Weights of a small GPT-style language model, trained from scratch on English Wikipedia: width 448.
MLP neurons of a small language model. Each row is named by its layer, matrix (gate and up: input weights) and neuron, and shows model dimensions 80-143. Each number is 200 + 30 x the weight over its row's rms, rounded and kept within 0 to 999. A neuron's up and down rows have the sign that makes its largest values positive.
A block is one neuron, or neurons of one layer that tend to fire together. After each block is what it responds to, as a language model described it from the Wikipedia text at the highest values.

L11.gate73,183,193,171,252,220,214,185,180,205,211,200,224,220,195,200,207,223,221,241,191,177,205,192,195,220,212,232,154,216,233,158,213,147,181,199,227,165,168,215,212,182,273,172,176,236,186,206,164,212,234,220,208,266,184,215,217,205,178,146,207,229,231,149,211
L11.up73,162,166,207,171,178,175,196,201,189,205,169,234,239,186,217,180,213,178,228,220,198,175,137,213,198,169,209,223,259,240,193,166,175,168,192,226,223,221,162,191,213,210,201,225,174,237,241,225,259,266,262,196,168,223,229,191,246,257,160,178,229,245,212,188
L11.gate213,201,176,225,198,218,273,184,196,254,199,178,164,215,173,224,198,234,206,261,268,165,204,165,218,203,149,199,181,209,208,160,183,217,189,259,183,195,185,193,234,210,220,180,191,182,249,210,168,182,208,257,216,176,174,195,210,229,240,249,213,220,226,242,199
L11.up213,158,132,250,248,206,188,233,239,198,166,184,194,190,163,174,195,189,165,194,230,196,208,154,224,192,167,198,178,216,196,195,165,206,197,213,230,184,236,224,204,168,173,196,171,213,198,169,207,169,220,212,206,156,203,268,218,234,156,155,199,221,181,205,223
L11.gate245,173,161,227,219,199,259,183,169,210,190,208,205,280,178,189,219,199,256,218,195,166,193,162,227,178,206,176,202,236,180,260,153,177,174,168,210,221,196,203,190,215,244,212,212,216,191,196,195,208,208,242,141,260,166,211,167,206,208,157,165,219,206,218,215
L11.up245,235,221,246,182,216,217,216,213,155,221,221,208,170,187,196,176,155,218,234,217,190,138,150,259,201,251,218,197,187,240,192,196,178,245,231,204,177,246,192,208,142,219,219,200,171,161,254,195,147,234,201,180,153,221,242,187,165,178,196,140,209,252,222,226
L11.gate257,243,191,170,213,261,205,170,199,156,206,210,168,251,220,186,218,208,219,179,180,186,194,203,168,162,202,218,204,227,176,140,199,210,228,167,203,233,196,220,182,204,209,223,225,194,217,155,169,235,151,264,186,232,179,211,177,224,177,211,222,191,248,225,204
L11.up257,241,246,209,223,205,203,145,226,209,177,179,201,178,194,233,178,128,166,188,203,209,268,141,255,155,204,180,217,190,202,230,192,161,207,140,196,222,175,174,241,237,223,198,147,217,255,186,183,173,180,177,229,203,211,198,199,205,231,235,161,161,168,167,195
L11.gate323,231,206,204,224,215,221,258,205,173,214,162,204,205,185,232,232,168,232,132,170,143,191,187,180,215,234,228,211,184,212,185,205,200,211,205,178,202,176,208,219,147,221,177,235,231,211,199,224,175,193,245,206,217,158,202,202,181,141,186,218,210,228,174,206
L11.up323,209,225,189,259,229,224,214,177,164,175,207,211,243,222,230,201,199,227,209,233,196,156,206,201,213,166,217,197,193,192,161,228,277,212,159,257,197,171,129,173,208,171,209,210,213,219,201,237,194,187,223,233,216,167,232,173,230,206,149,193,198,191,189,185
L11.gate428,222,207,161,147,193,193,159,163,162,217,159,211,235,225,208,194,213,158,181,219,140,209,212,217,157,210,262,190,241,211,191,227,164,248,206,215,204,224,223,139,168,179,208,170,169,242,161,224,258,156,175,233,180,167,234,178,230,147,203,186,192,208,193,200
L11.up428,197,225,151,231,160,203,165,186,187,208,179,158,209,202,269,256,219,171,204,193,178,202,131,274,160,203,217,252,174,202,147,247,263,235,207,186,241,240,209,237,184,194,203,162,244,169,214,183,194,192,232,248,233,228,190,182,197,228,250,187,164,223,189,234
L11.gate532,180,154,238,229,171,159,201,234,206,225,213,113,221,187,187,243,248,174,164,196,222,186,199,228,173,215,172,234,184,191,233,146,236,196,171,179,177,187,235,200,219,186,157,204,114,233,199,228,205,213,153,135,210,181,192,190,169,215,216,274,259,196,161,179
L11.up532,195,221,223,210,254,200,270,192,173,219,222,232,231,148,238,194,212,180,238,171,196,242,114,192,233,221,212,165,200,170,235,148,171,240,189,245,192,231,192,215,174,218,205,162,227,170,195,197,196,170,206,208,236,198,193,252,153,163,177,136,224,247,177,184
L11.gate608,185,171,217,183,212,202,191,199,210,200,192,202,167,198,239,271,232,205,190,209,198,145,189,134,204,202,140,189,240,235,215,219,192,188,186,136,241,230,173,185,213,184,238,228,201,191,183,258,178,170,163,201,221,196,259,192,212,217,156,174,172,206,196,255
L11.up608,214,248,183,143,181,185,205,234,144,199,209,168,182,181,146,140,214,196,194,182,183,227,194,158,150,168,189,173,206,214,227,227,207,219,203,196,217,167,208,185,149,192,156,216,196,231,231,224,168,147,232,152,150,171,242,189,230,258,182,187,173,180,189,228
L11.gate633,197,178,196,197,194,207,160,191,215,190,255,184,287,141,174,147,237,203,165,194,139,212,152,197,201,194,140,218,196,207,182,180,244,261,211,197,161,216,242,218,156,184,137,201,180,273,245,203,179,200,241,225,217,170,185,216,226,246,239,182,280,199,222,217
L11.up633,217,223,250,176,184,220,196,222,183,187,170,216,228,198,169,181,170,241,215,196,215,175,177,185,212,247,237,181,194,236,202,212,172,257,200,150,191,138,233,228,185,167,226,192,207,263,214,218,196,163,142,202,253,245,234,251,205,216,181,162,246,229,191,155
L11.gate697,183,187,223,249,194,216,251,198,233,218,158,195,177,256,214,198,178,217,270,196,183,205,229,146,212,226,216,218,160,218,186,227,225,201,184,211,212,219,227,152,239,184,226,216,176,183,164,203,227,169,178,200,209,226,136,212,171,208,201,201,251,206,249,174
L11.up697,172,234,186,195,232,202,202,217,204,201,233,194,183,189,212,207,160,182,201,233,177,194,164,204,272,221,221,235,258,185,201,252,209,203,222,235,212,222,206,224,197,164,202,194,182,235,178,240,243,175,225,221,232,203,264,206,174,266,175,210,202,240,204,188
L11.gate924,256,217,194,206,246,196,220,198,263,191,168,208,203,222,217,202,213,161,200,199,165,164,195,199,211,161,232,233,188,221,253,213,226,240,204,179,194,189,187,155,180,233,168,180,262,142,202,194,223,224,184,213,186,163,175,212,201,204,190,154,285,228,238,201
L11.up924,201,161,163,199,213,183,198,169,172,176,225,186,219,257,224,191,223,218,250,165,163,137,204,214,186,157,204,197,140,226,195,229,140,199,175,206,174,172,184,180,187,244,169,156,167,177,216,186,179,224,213,249,205,239,210,223,245,230,174,161,200,233,222,192
L11.gate932,228,219,203,197,154,152,119,176,206,222,213,183,223,215,238,218,195,179,246,255,187,191,198,155,209,223,199,228,246,221,260,165,129,175,164,198,234,232,192,200,271,210,194,230,171,244,176,194,183,222,182,222,213,221,187,201,185,195,201,162,163,191,174,181
L11.up932,161,249,235,168,221,150,175,180,191,220,186,246,188,202,226,179,132,167,236,192,218,212,186,216,222,203,215,240,174,176,221,177,158,191,201,174,220,192,279,233,199,176,201,156,191,173,219,212,226,250,227,223,206,212,196,213,177,162,198,172,239,230,209,221
L11.gate1006,211,185,178,196,164,185,168,276,166,158,249,167,165,229,266,205,205,223,166,218,143,235,225,160,230,173,237,195,221,220,200,251,229,187,172,194,187,269,208,224,217,238,183,155,249,218,192,194,227,196,193,253,187,191,219,147,210,189,209,214,231,212,173,221
L11.up1006,198,224,151,173,235,170,173,207,121,178,204,254,158,193,177,204,187,180,230,224,200,249,169,175,213,250,210,218,231,215,166,210,185,169,183,153,268,217,217,189,186,178,141,207,231,201,250,202,175,225,222,271,209,191,217,193,162,125,204,216,240,178,183,189
L11.gate1062,260,234,263,258,184,231,212,222,243,229,165,155,218,227,209,187,161,241,214,225,186,243,171,247,212,242,259,218,210,230,166,194,204,199,237,222,200,202,242,232,210,209,213,160,201,221,228,205,191,184,221,272,257,165,241,181,199,190,167,179,216,171,174,232
L11.up1062,180,179,193,228,205,207,194,154,196,233,211,201,210,188,103,215,224,180,189,230,232,223,207,192,241,231,255,197,190,195,247,155,187,213,189,199,218,203,208,222,231,214,242,183,261,173,185,177,192,196,196,194,216,197,195,189,205,226,226,219,164,175,185,178
L11.gate1092,223,142,218,214,155,164,205,192,178,188,198,198,252,200,188,209,151,185,160,231,189,184,172,208,223,197,164,160,191,248,172,217,168,222,240,165,157,231,152,236,190,225,217,208,221,212,203,205,199,230,173,166,196,197,204,243,190,230,200,178,165,231,213,199
L11.up1092,191,150,157,239,179,189,213,191,188,205,195,237,209,170,195,226,173,190,216,197,224,241,166,132,260,198,183,161,195,170,227,155,220,180,193,211,223,213,229,195,219,210,223,219,204,173,193,167,154,249,199,225,200,205,219,183,130,221,207,195,205,166,195,206
L11.gate1155,179,201,195,204,221,200,166,182,201,178,162,211,168,190,105,179,252,221,181,238,184,207,215,201,223,262,169,160,226,224,243,183,211,230,166,180,205,169,188,167,136,205,185,203,200,182,212,184,183,234,194,147,163,190,202,235,192,219,135,197,179,192,213,259
L11.up1155,139,173,254,185,157,177,205,154,189,170,162,195,167,178,196,216,199,192,196,223,177,221,236,178,171,212,145,183,212,210,224,180,198,179,183,193,194,138,212,244,237,240,180,169,248,189,219,185,139,172,247,224,158,212,183,190,204,174,231,184,182,210,275,204
Description: Short opening pieces of longer words split into several tokens, mostly after function words, such as w(ounded), f(ought), app(lied), ext(ended).

L7.gate338,245,134,207,200,221,167,202,208,204,267,202,183,194,188,155,231,196,160,251,222,211,200,258,216,238,239,294,168,220,177,236,230,192,219,119,146,137,217,189,208,240,232,182,247,186,178,233,156,205,178,161,150,206,196,217,180,128,217,236,227,198,216,211,193
L7.up338,220,136,233,178,192,178,200,214,209,173,238,208,206,213,219,189,252,228,235,180,216,219,192,239,160,180,184,154,193,166,222,156,176,217,202,218,210,168,253,160,184,212,189,138,190,185,182,197,285,212,210,202,179,219,216,132,221,232,152,168,220,192,137,214
L7.gate822,221,180,176,181,225,210,184,195,168,221,200,217,189,266,241,231,221,218,199,222,202,182,193,189,188,223,140,223,202,195,228,133,175,245,212,185,159,239,198,204,217,221,221,203,232,204,211,197,197,192,205,207,164,161,183,179,173,249,174,188,209,175,174,182
L7.up822,234,276,197,151,235,196,177,198,177,234,258,222,225,215,197,218,166,164,245,193,213,183,224,190,161,261,181,209,222,188,176,183,223,215,183,211,220,195,148,198,216,206,183,183,219,161,182,194,237,223,216,216,221,234,215,241,132,167,221,213,218,208,174,186
L7.gate1040,219,217,219,140,226,207,211,213,171,222,230,167,176,208,152,271,256,201,135,200,189,197,166,263,218,220,209,199,210,187,162,208,215,238,168,211,152,214,177,247,186,160,200,162,188,176,266,165,204,222,217,220,182,228,253,168,206,244,231,218,231,204,220,191
L7.up1040,178,195,224,267,174,233,182,197,187,154,210,167,204,217,244,200,174,211,208,247,226,163,188,167,224,198,243,241,183,230,209,229,215,208,159,167,206,225,181,183,149,184,216,212,194,203,216,221,193,199,206,145,218,196,197,211,184,211,239,207,148,223,168,201
L7.gate1096,188,166,181,175,203,243,206,201,221,223,247,213,186,243,153,174,206,216,207,207,184,173,126,152,213,194,215,206,237,205,197,226,209,277,212,187,165,214,181,223,200,203,167,144,241,176,220,144,246,198,186,180,167,214,220,243,188,192,180,199,220,214,200,249
L7.up1096,192,211,205,238,223,241,180,218,210,155,207,184,227,226,206,200,171,186,223,195,178,219,218,143,191,243,245,206,192,219,169,178,165,168,194,225,214,200,200,176,162,192,294,198,205,189,190,189,144,180,210,156,179,193,207,218,205,238,179,227,212,166,212,150
Description: Opening pieces of words split into several tokens, or a bare space before the word, e.g. Cor(onavirus), Def(ining), Off(icers), c-or-(ruption).

L11.gate113,207,278,190,182,147,249,193,156,188,178,139,243,190,187,274,183,182,209,190,213,192,194,226,184,156,227,202,165,193,190,221,259,202,247,234,213,192,181,172,177,198,235,216,235,145,239,178,192,175,155,223,188,208,263,196,222,189,167,221,181,220,249,221,250
L11.up113,167,213,175,168,160,165,180,194,170,204,207,180,257,188,283,165,197,184,168,191,214,205,193,161,209,186,177,185,263,205,197,172,251,191,217,216,205,206,190,248,191,220,223,231,195,226,156,180,185,178,144,249,174,224,145,244,174,123,192,185,139,225,220,264
L11.gate170,200,216,197,156,255,172,194,189,192,154,235,148,234,175,210,195,187,244,177,199,182,271,157,176,217,207,193,218,243,255,184,193,171,221,228,157,184,174,158,188,208,209,178,161,143,219,168,207,144,229,176,233,181,262,212,171,210,186,174,217,190,200,180,225
L11.up170,226,221,180,149,171,242,258,171,217,261,130,204,200,209,215,213,213,197,204,176,225,273,220,208,182,189,189,229,274,223,183,213,205,194,205,198,160,223,155,197,196,205,237,221,201,175,191,221,215,183,240,259,212,179,160,222,208,128,212,185,229,210,189,211
L11.gate328,237,228,149,179,173,191,195,213,197,201,196,215,183,193,235,169,232,181,178,222,196,204,257,173,190,215,177,216,228,188,172,182,189,200,167,183,205,239,184,212,196,193,251,240,196,240,223,217,203,232,175,222,169,209,218,280,212,205,185,229,172,193,187,204
L11.up328,129,184,163,224,157,174,229,172,213,148,171,162,197,222,182,177,215,205,225,182,150,249,232,204,210,205,192,182,226,220,222,195,271,227,233,164,170,195,199,207,184,168,197,185,193,128,224,243,193,189,178,201,227,208,181,206,203,147,198,215,228,191,196,179
L11.gate419,172,205,183,170,168,167,212,188,186,193,236,179,168,226,263,188,219,174,243,251,256,179,233,211,201,156,188,231,235,149,168,216,195,220,221,237,156,163,204,196,189,234,179,199,207,264,197,165,188,182,262,199,171,236,156,213,216,232,220,224,185,145,254,203
L11.up419,210,216,228,228,197,195,199,248,181,170,240,181,222,175,218,214,232,183,180,237,183,140,268,221,230,150,236,219,197,174,176,142,223,161,187,174,205,195,198,280,190,159,201,175,212,163,201,184,203,201,246,209,239,192,217,230,218,232,220,208,204,179,230,280
L11.gate467,173,209,150,160,192,201,193,168,221,224,112,134,252,195,244,180,183,188,187,199,149,220,239,203,190,212,159,222,254,205,189,175,243,209,193,182,192,245,159,163,170,221,229,178,174,238,189,199,223,181,207,253,170,287,173,213,167,122,211,165,219,230,192,256
L11.up467,214,190,175,123,213,205,183,174,194,196,162,141,234,161,170,170,203,225,210,214,164,247,207,243,168,222,204,200,254,223,215,192,168,212,179,237,219,247,179,180,160,209,223,148,118,216,189,218,213,222,173,238,180,266,245,198,166,158,187,170,217,235,195,264
L11.gate505,183,210,205,155,224,206,214,182,216,203,224,191,229,207,214,209,153,189,186,197,262,175,220,173,211,204,215,215,224,186,200,217,145,162,199,250,212,232,192,183,173,122,231,233,227,214,206,203,237,172,198,243,249,249,145,192,186,180,169,231,173,205,200,232
L11.up505,203,186,159,154,185,194,149,152,194,172,222,195,260,221,241,171,210,214,195,158,213,212,189,226,178,250,157,189,202,142,235,214,209,167,224,193,177,241,189,182,180,179,227,216,203,196,207,210,188,243,173,177,229,195,169,185,182,165,182,181,244,206,220,201
L11.gate646,251,187,214,222,237,196,127,162,229,182,194,220,221,191,204,202,228,143,249,198,217,243,197,214,179,193,164,228,207,193,178,173,193,155,193,185,166,166,192,148,161,220,193,182,151,198,149,267,176,215,206,230,176,159,204,205,194,187,255,235,225,190,213,221
L11.up646,232,120,218,188,195,232,179,213,237,171,159,203,201,193,186,164,213,196,199,225,226,236,243,208,197,157,171,184,203,177,225,175,209,167,197,169,202,189,208,175,160,227,156,183,185,210,193,167,251,206,219,201,221,218,250,193,249,212,165,215,214,136,233,256
L11.gate694,180,220,224,166,209,222,178,201,214,220,218,166,155,230,207,225,196,178,239,240,256,199,204,218,163,247,201,204,226,218,188,242,184,184,234,201,171,231,228,168,201,215,152,171,177,213,201,182,188,120,188,249,181,207,174,235,233,235,177,255,196,209,147,226
L11.up694,167,234,243,200,217,156,194,187,170,236,184,191,223,217,161,268,215,152,239,223,257,199,210,192,193,242,142,220,187,202,184,242,162,211,169,200,220,188,200,243,183,174,161,241,201,209,178,154,222,212,252,185,245,209,219,204,219,215,182,238,159,198,238,156
L11.gate705,216,215,189,175,210,238,176,183,182,186,215,156,251,198,157,207,165,215,176,207,219,202,200,146,208,221,175,202,190,182,199,184,194,244,187,181,146,211,190,219,214,186,191,248,211,212,157,170,203,216,176,219,218,235,213,152,211,204,205,220,200,220,235,208
L11.up705,202,176,193,246,212,294,140,203,206,202,171,178,174,176,184,183,183,234,151,209,199,145,226,148,235,210,207,255,171,212,190,246,159,189,204,231,188,220,250,178,215,157,179,163,198,170,158,191,214,216,170,208,181,185,165,208,229,162,221,205,210,189,139,251
L11.gate921,172,236,142,173,221,178,242,185,198,220,158,178,159,189,228,197,205,212,205,164,217,230,212,162,193,219,202,266,168,164,150,182,252,168,204,195,149,228,230,197,138,172,189,166,247,201,183,157,172,177,164,221,200,165,233,216,197,225,179,175,177,226,213,173
L11.up921,202,206,220,209,216,224,206,191,204,182,239,217,200,204,209,222,218,177,185,199,239,197,177,163,166,207,150,193,168,157,182,177,239,177,233,199,182,213,195,201,192,234,183,182,161,195,246,172,180,225,161,225,250,220,210,203,240,222,205,215,253,176,177,206
L11.gate953,221,183,190,214,150,192,216,166,136,213,253,188,230,183,201,204,210,190,222,248,226,264,129,172,152,221,201,190,173,232,247,152,201,220,149,204,211,151,227,235,260,190,169,225,199,186,190,228,210,223,159,198,196,130,157,222,216,195,249,207,233,208,187,164
L11.up953,178,205,191,189,201,172,186,198,222,175,161,156,203,174,173,192,190,164,194,184,232,239,188,219,207,215,221,191,166,127,274,239,121,214,253,198,248,154,194,177,198,222,179,198,169,177,233,182,236,204,160,186,181,199,171,222,206,182,192,226,151,192,163,169
L11.gate970,261,252,195,169,191,251,214,130,208,190,204,136,249,237,252,221,213,204,185,204,266,193,227,227,171,206,205,125,218,189,162,244,224,221,171,212,171,215,220,214,217,180,203,200,198,255,214,174,180,200,196,261,217,218,214,234,209,239,218,205,201,198,223,213
L11.up970,188,211,178,167,208,212,172,260,197,204,205,218,180,223,187,183,176,192,147,193,227,185,225,182,207,209,232,190,250,174,154,179,208,188,175,180,156,233,185,207,192,144,258,165,160,223,239,222,175,229,189,211,208,190,175,238,197,242,143,187,164,237,179,211
L11.gate1100,217,212,212,173,198,275,271,190,150,251,178,209,188,150,246,161,181,208,197,190,171,220,186,180,213,188,252,197,192,195,154,230,119,237,156,191,194,217,183,203,204,219,170,214,160,181,166,181,235,170,174,206,197,212,186,200,184,171,187,211,230,215,183,263
L11.up1100,204,192,193,224,223,247,199,139,160,195,228,201,198,266,180,153,212,214,164,190,216,209,187,214,134,234,201,215,180,176,174,201,214,244,209,196,196,256,177,178,233,185,147,250,223,185,166,183,188,249,177,194,208,241,192,231,242,196,231,199,252,192,215,217
L11.gate1107,179,207,178,240,228,196,185,227,216,196,177,186,214,259,235,181,178,197,171,204,186,161,244,219,202,248,150,160,202,275,220,209,207,208,193,187,202,169,219,240,197,209,190,221,222,199,183,221,236,208,182,195,219,153,146,200,188,186,214,248,220,184,175,208
L11.up1107,234,158,243,194,282,217,193,199,202,183,192,169,196,181,256,170,216,151,206,186,263,198,205,193,185,208,196,231,176,221,197,148,228,234,148,184,167,162,202,177,243,197,217,256,196,149,186,177,198,169,147,191,228,235,162,208,205,154,175,224,156,216,190,238
L11.gate1109,208,149,199,216,178,187,223,159,164,183,200,163,253,185,159,152,165,188,233,235,210,194,146,259,225,172,226,210,202,245,232,224,178,209,219,185,162,195,169,180,141,205,205,239,184,212,176,209,167,181,179,220,189,225,184,225,147,227,212,194,222,192,240,143
L11.up1109,255,146,218,180,206,158,215,170,179,224,157,226,193,168,145,178,213,221,205,238,250,208,179,232,201,247,241,216,203,282,223,222,182,202,223,203,230,241,163,184,185,190,213,168,204,190,169,178,217,262,234,178,250,210,192,242,208,203,214,174,178,214,207,174
L11.gate1174,211,215,211,182,224,197,204,123,192,225,219,219,210,187,194,211,169,207,173,233,237,187,150,222,191,179,212,213,248,236,187,155,242,196,220,100,182,169,218,199,192,227,216,212,226,243,221,184,233,205,203,215,167,157,205,178,196,131,221,134,231,183,197,217
L11.up1174,159,197,220,170,183,188,189,247,223,171,188,189,189,186,208,222,183,183,235,235,214,192,196,167,245,178,213,233,208,190,197,174,168,196,217,202,195,166,173,203,217,216,205,201,166,165,220,201,174,224,194,177,210,247,187,199,159,201,221,188,156,215,159,202
Description: Fires on middle or final pieces of personal or team names, often vowel endings like a, i, ina, in lists and tables: Gi-ada, Gonz-ale-z, Manish-a.

L8.gate607,192,184,167,239,201,198,227,213,209,260,182,165,185,188,206,217,216,237,228,233,247,171,185,230,178,193,184,208,184,197,177,224,218,216,214,155,164,241,274,235,245,187,220,260,190,209,207,180,169,168,188,192,244,235,175,163,141,150,183,209,168,213,210,287
L8.up607,199,186,187,140,182,162,212,199,205,247,152,167,155,206,237,185,192,198,196,214,210,162,215,259,202,168,164,183,201,220,155,210,269,203,128,187,190,207,168,169,254,225,164,232,185,198,209,210,238,238,189,196,183,200,159,141,197,210,190,218,178,184,187,187
Description: Short vowel-like word pieces (i, a, y, ia) inside a split word, mostly given names in cast and results lists: Christ-y, Chi-ara, Dais-y, K-ia.

L7.gate46,193,222,138,252,213,144,183,117,205,245,155,232,208,153,241,205,240,191,194,212,212,202,276,194,197,163,157,222,230,173,220,205,165,216,227,207,210,235,178,197,199,205,179,201,222,211,219,207,211,199,247,160,193,183,151,211,201,145,237,198,226,198,184,187
L7.up46,191,240,112,227,219,146,204,191,183,179,257,162,232,238,220,195,217,230,183,196,182,221,192,260,229,182,175,184,173,217,205,207,195,149,188,237,208,207,143,217,202,221,242,211,159,183,208,184,198,242,179,231,167,187,162,206,206,223,205,218,258,179,204,205
L7.gate583,287,202,197,144,188,123,214,228,210,210,204,145,175,159,210,159,219,250,219,200,161,220,247,187,196,227,246,191,176,206,241,163,192,149,169,207,191,194,210,226,176,170,249,211,245,230,212,244,255,144,227,238,234,215,167,205,185,140,158,239,176,226,228,203
L7.up583,238,240,191,210,213,242,172,154,213,191,164,218,189,226,209,231,220,210,132,175,194,181,135,189,205,177,213,186,204,232,215,205,228,186,215,148,178,215,242,206,137,211,232,219,203,205,169,181,184,112,268,223,237,218,160,166,182,174,219,220,200,200,153,228
L7.gate709,188,191,172,202,213,227,188,191,169,222,226,113,223,229,236,219,206,172,194,198,211,158,234,195,177,203,178,207,184,194,233,122,203,161,146,133,220,294,217,221,179,221,251,185,174,194,198,201,153,177,189,158,240,142,197,169,175,199,173,167,207,262,191,210
L7.up709,174,211,194,180,210,178,275,193,212,198,206,154,198,197,210,206,207,220,192,222,116,183,244,208,148,200,200,173,178,203,243,179,217,173,231,166,206,237,196,218,234,178,223,193,198,223,183,186,213,157,263,186,211,238,156,161,122,168,211,206,219,217,149,189
L7.gate935,210,201,214,150,172,152,155,167,194,244,210,167,230,213,236,159,198,175,203,222,174,210,221,269,181,154,160,188,259,198,244,166,200,201,187,205,193,179,198,195,191,233,207,188,201,210,208,222,221,178,233,195,204,245,187,230,193,166,198,144,280,192,202,246
L7.up935,179,251,211,176,197,162,194,210,206,253,176,207,224,209,215,205,258,195,199,182,206,205,235,210,174,235,199,207,194,186,141,169,235,192,192,257,138,193,200,188,218,217,185,205,206,217,172,258,200,176,244,193,195,246,181,204,123,166,182,210,201,209,215,267
Description: The final token of a person's given name just before the surname, in cast lists, sports results and biographies, such as Jess-ica, Kenich-i, Anth-ony, Tony; occasionally "much" in "much of".